MLP neurons of a small language model. Each row is named by its layer, matrix (up: input weights) and neuron, and shows model dimensions 64-159. Each number is 128 + 24 x the weight over its row's rms, rounded and kept within 0 to 255. Numbers have three digits each.
After each neuron's rows, "fires on" lists the tokens most often at its 100 highest values on Wikipedia text that the model never trained on.

L16.up41:168141094090140138124111164128129120115161081102130127076130131135117166124096155090147166152108160122115097114133117108133139169153122155083112132127094134125102138135123106137123125131155147112086158085117147156131104166149150105105118148143139183161126131162061144101087078176121150116
fires on: "to ", "the ", "S", "A", "C"

L5.up484:121163148153148129139121094119133158165133134106113165190155131132176120142129138123131119151133153162114135123141085125131144094132099110127128137166134133132169119164109172134112155142151103153168145103182124164119187161112122098159139129145087142098118138119136117164121142085117129144
fires on: "k", "ol", "an", "of ", "9 ", "0 "

L7.up365:112120159110135136104121115092131103083156157150192124162198110132122139137146110121111162155132111135135084134134100167171118125150132080117147117097138169157113093107151141127128069096169153155119108108100143157115100144089137107146161124137123128147128111106092143153117095161118129092
fires on: "ame ", "as ", "it", "ted ", "ed ", "ic"

L17.up143:143147133112133155102075114166086120110151084145123140079104123118101137149099134116100117118150117111132174175132138126125150145103151084112116121137141114150140103119149113144153105179142095100129133089135172158134172126102143117175094147113116156168086149108151142129121135107160091129
fires on: "t", "c", "is", "d", "en", "s"

L15.up312:142102160122110124122087126182165149142120132136149111152155159158132144129140115156150164117167119176134160091121103159147135117155156126129107165156148152110152066151128139131127169109133146105129124161139140105092108147142180090152085141110165129136119118138128143154165138123162156158
fires on: "il", "in", "ear", "is", " ", "ar"

L16.up246:101106123155131119130113140161147112145114095148171108128121127110135124133091138163130117138141187135117141128053142159111139125145149089097133118155155130132133165142157119162137111136108162117133128120113168101127188149127112173091174101115132110123127137151136135151143107093150194075
fires on: "\n", "u", "g", "re", "i", "er"

L4.up571:146099150100112131105117138152144102114123117101136154106144152118161104175150090158155101084209122155154112146156163102127109134169114153127131161128184114135100118128140171130159117152152131143129128096149123143129137127157105122097147155145142135127177128100107137124185087108120169156
fires on: "v", "z", "V"

L4.up333:179090156138087159147102136110131162164122129120152150145107159160115108119072121127119144138148103097118114164110153161112143137179161113100093167132130141117069147158098136099142093102127104115135107131139142127122130131113137114116132145115119110122115129091116146086146110165164156176
fires on: "ug", "igh", "ou", "us", "ain"

L7.up102:116124135164131083147119093097097112124134130151131086133120124176086123141128145085135125125123131135121174130138102174114122119134093119172151099119123102114130131113153111113151104164137137175159146098141099141152144104135129159109139120114116128102138109124134182063181127125133131122
fires on: "el", "op", "o", "ol", "et", "h"

L19.up508:145126194127127127151139176143131115095186139092130158169154132145130148119126132104120127164113104089149111112116081129149114144156111074150155094137096100141138133106152167130146103092169148145091138140177141117092103113141130099133145117131140154125109136121130123116118135126065125128
fires on: "an", "ic", "it", "G"

L5.up521:102101110138113107137170110074172121173162113115098123144143107140114151116093157109115152184096118130108148093099110132090130112130140161127138136153140138094132141109132124128115100138155115119089125099150136149086087147129153085099155116147112146127118157137148124132142124177087143122
fires on: "por", "ing ", "pl", "tion", "s ", "to "

L15.up513:091164143099115128120143129140100081163121145148138142116125141186172109125145129142096140122134151125127145090170121113154139115127177117145142150110121138154125130139162106113144141119154119121089104127138108116111093114142064149135156122173125152170130148109104105132077111154077114110
fires on: ", ", "t ", "ed ", "(", "ated "

L8.up83:129134140115137089134145102102130094148133151150172103174103166147143097144174133118116125141143184119147116090153110146117092093138173139119113121174185123123094133119114121136147116105172130111117122114090146141087126155106125134158127106138124109136116143079137132119095103106133084125
fires on: "is ", "ot", "is", "ec", "are ", "ot "

L5.up210:150168150102130101146156153137111108101155151130142110142085152135127091125137090133108120135124133151126108140147100121138144109084164152128142106138176121110138097117115127132108112105173136144144082118152181160111131168119150166148141129098170148164147096106120115106135174117125102108
fires on: "ot ", "ot", "es ", "is ", "er", "als"

L22.up366:128111089132120171131098128118150127107113075106148102121115122136112138129153136132110145137101107137130146127104151106121127157123150101160121154196153118088154086130086123149142139159141103154106146088141176126134133114132130117121147116129168079154144142103148147150125163139175157131
fires on: "an", "ul", "af", "h", "in", "igh"

L19.up694:109114136117133130085153127129064109126094136144119138110132115158146096130141124086132104138173158166111126147138154118152107129161164161163146150134146143157136115124219149117179148136135141114111143129104138166124127155140080106138098131117136112176127099074147085098144140104115138118
fires on: "(", "was ", "it", "p", ", ", "m"

L12.up385:133064155115111137091108144174133114129089141154123094089184154156136112122091150142096086126141090102139141122151088125144128142124125125111125107129112134173156155126103106100112090117132117089128148104156124125147155112101118079107133119163112154121157170126105140141121146098134105144
fires on: "e", "e ", "il", "en", "ir", "an"

L7.up268:083106119113184112143084112062106112151167115124144143117165109117130160120095158110142124159144095086090128129102084108126126101142125177076118108170151077132095109135090134103119120115140141173112154126100137130148164129133118112103131104134159133156121123131103138149118113113117116117
fires on: "s ", "es ", "ts "

L22.up580:111105139149125133145141147129171108135105107135107140077130085100158160142091141114137141105139124133122158177118130144101110095128125143166170150129143136143079136158106130147167142145138126117168120150123103102128139140111129164097149094110134113108156136111129154152090096091145140127
fires on: "e", "er", "ov", "i", "S"

L8.up301:143123116152136142163129102140136120114153157088111157113131144117125158123109153095115142117102123153128146141117089137091079089141135116134112152112137105144124146125100160141121097135163096126124103104098111096153133140099129133113143107121130107123140131133068150168126150124132149119
fires on: "y ", "e ", "ou", "y", "of ", "s "

L4.up286:164124152117133151140117128101117122143131148081121125120127130111109136136082111103119130128088121149116129138143149113151139128155105156117125104098151096136138157156129096192095113084110148105143155131105152154102125111113129125149143152175190164177127068127128165123092110185108131150
fires on: "si", "s "

L22.up478:158136166115126159120116142142111126162109113130145115151148154121092137140110108155131122167167148097121091146110094122113122139118151084118146159184131093134158101124115145121155135125112166128137135131150147101122159086151102146117138091130110129152136140127062086088141168105143154120
fires on: "u", "or", "ow", "l", "ad", "g"

L15.up69:126119113137118146145113120175111142135088131114114116140160155142139144176154127105114119132191070115173092114173141136171127117147131100146130175100126133122135127168161114122135163086123101139142074176122107133104157160108164155157115161136092152137107129091084133133129120124144143142
fires on: "b", "ri", "n", "ch", "am", "i"

L19.up467:151143125113119124106106102119123113134082154153145105116115153116110156150097108166118123140088084108149055115145124145135123136136105119122160140154105138161105096179168143100121164074165168168154133136108125103134146145087161100143144110093087162125113109114139137124126135125111161156
fires on: "an", "it", "am", "ion", "i", "ad"

L4.up54:177108138122126160132122118144118143121154114114154187165134125106140128123096139104120131142152156134139143119118116129105163159142126104094151152155139146152051125147137142121105136118109124099117155143113117106132149123156075111084141169126124149119103114100132150120121144139136098121
fires on: "ou"

L16.up54:152110116109146145155116121129116134156135092129103132093116125112118121125082131127153112152116109127154132136105107115128155165153127151157169088184112102125106125092149118076138208065121119148051133101109120141153128120120106152129093139144098115106088141139093108119148161151144111192
fires on: "ub", "ab", "e", "a", "st", "b"

L8.up125:126115130175126129125117060124141133191155140122182140126098099105151154132112135146157132154128132109096133148164127121110150140098117113109107158172174109143145087134166151097141131135136130102074084124179155154138169153162142131152134139155105168109137117113108119117140134090110163130
fires on: "an", "g", "ol", "t", "An"

L21.up624:130164150129131134095092136121087094062160098128144117088127167151135117102138110128124134121121167126151119128111138129109105128130136177123174133126130145124070141104169119129117127097116133193147084176151100152141145107134133154137117129155143151117063133113149139108123109106103091150
fires on: "com", "ti", "y", "um", "ch", "li"

L11.up383:103104114150101139121146147172115112130138109125176125131138142161123130121112137116110102086108178112174108162136118056179123149097130113130121110119121132133149138120154141168106172142134147137119138108146145104100148115069138148152142166120151155129142121158129125081121135114103141087
fires on: "s", "as", "le", "v", "en", "u"

L11.up717:131127134153130091117113103102155087148162111114144123104131173090120119146095128134149160091129166144080119119125094115092081165122120112084091122107132157135139137136177133154105115125112112111112153104151135141110120154127095102138138156119154169154139122147105148143112144130099136081
fires on: "to ", "as ", "at", "ig", "the "

L12.up304:110121133129090104085089153077183143166153137114145111055074120089085140110126104103123121115148081133139125148112123140114132120126126095192138144109108136124127101097144161106117110152076146136129156153165127091152167150105129138097166128140121138142152163119142181127100112102146157149
fires on: "er", "u", "t ", "i", "y", "th "

L4.up767:120155175162152158136129177126120121122142164144134125153166136150146141102107136176124139119140111127143129103152137140113154150131195133108126147098120156108105089133142111137176133084121199150149118133147131142109110160158140076121025111145138116155140141156080159138127107080142169151
fires on: "in", "ear", "(", "i", "; ", ". "

L16.up31:125165131107134114111145165151124085139124160061113161133114140142116117118124109120118136134149121170179145116126140099135130117118117117098137164140127131135146113114123124108128150098168168159146107121127135108101129128098080116122105128116148125156125125081137151084107130135128098116
fires on: "as", "s", "a ", "z", "'", "th"

L22.up556:170121115107130164153137151084142138142137104145185139074100096132093139089090129127125146169155134135163135143119102139134152114152155149192115096137090121133111105115142128132105177139132178137059141151095122163107126123147114110071143142116091133153102144130173114105137133129113142137
fires on: "od", "or", "ab", "st", "w", "t"

L7.up726:103122122151108114110117124119158100118150100075126117151120166132099126138130088108131142114141137135176159124149103132113127088156126168106122147109165106163124089179138134139132145150164137139141144148119117146107185126119097137121122124151162188132123140121107126081138129171124137094
fires on: "al", "z", "os", "uc", "s"

L16.up237:163119136149154152108144111118101143113110105128088142114162135157156119106115121153117121097088109160150129094150171078116106138120091124114140147160124127147162118148132152184164113107189130140177141126108182094125129093161162178097121129149119111154113157120130135086102151148106090122
fires on: "al", "u", "ol", "el", "f", "i"

L16.up669:113157063109138146146114118137146126142106167133147136116125139132131125089166149152117165104123119090123145146214110141119131097167120153099142177100129127131103128112131120085119129134107151105113129138129125128171102098156093155158107123154138172105119107128055097159097121151131131145
fires on: "the ", "ed ", "s ", "b", "m ", "("

L16.up629:084134179133127088132143115114139105110131132167122111169101135070111136142135094095111107120074108150135131078111124114119135110170157105130139156131086155117109126127161169148115157119154094129142139144129159127147119113149152137070129151146120099133101134148089097081151112107099180113
fires on: "ec", "f", "s", "re", "o"

L16.up284:122109123153142152136144082174120158130172156158160112108176144136124143103104106139110131116142161168134187083087121193131136137111135128118133172137136123078117100097132147122157148142135144127135113177142145138114125124084112110119114128131183088126127117119133136113109101148130141133
fires on: "is", "ear", "ag", "id", "J", "i"

L11.up28:134152149149136044171103114169085095118125151107167138109128162143080129110134127099090096145093119116095164113090153168127182142138151113085134134111117135139173130101169118144182096158141091107130140118114121138138139098124151109098119145131116133129116154137138140150121089124144162117
fires on: "and ", "g", "t ", "is", "S", "en"

L8.up211:082133150142142107150130095096109106145162143155131102163122112181105111142148107112165137129168132125124138167156114063133136166135080106152158086108134099127155114133133120132126129151113142156131110120139086099081154107129160095143134129126094103103124152108162134112166116117143144159
fires on: "op", "od", "ad", "(", "o", "and"

L5.up426:115121133150162139159120120056164110154174159102134111126165102109122159091069106090146136105114109128148134116069088104130145091125142124131095080145143115157150128112133137131128102092123169131108123095163117109117118104103151143116155113126150156175139145137103173163127131156137157149
fires on: "ear", "s ", "ing "

L11.up269:123119093109084167122131102120137094119131126096127152125156083148105135146106085132113149109148164161123149141143149116146136162107158089152080133161140143131149148146161159103128080143136149091093143135137130111100120137130132132114136227136134174157118139155138137075110115101113139091
fires on: "v", "le", "V", "O", "or"

L19.up93:118134120074110098141131119153128091120117110133129121118145125104135113155144119165089122083083161118151145136170114139154164156116119176101132116165132137141122130127092122160131054117127096118106162153153126102152144101145095099138105136117094181123155151128122141155108105105163110122
fires on: "il", "n", "e", "N", "en"

L5.up394:070150137143122104107110178146131129131167170123091128122119135103120125173102098140124110123088139121144156119072127125088123139155138131085117177138092125137108132119162148163113120107147175146125122136096123104096128133124140118143139126140176153145086131176166135115133090160101184168
fires on: "ec", "pr"

L4.up460:105139135133116164134139134117154107093136091104120142107150129123114097145107123179099129102195152137112127100165151137108127146151111162088105124117158139119092099108114108067122102105149117122107166102133143145196106176155132128095123155143122144159162148091127137113139124114137120122
fires on: "v", "V", "ep"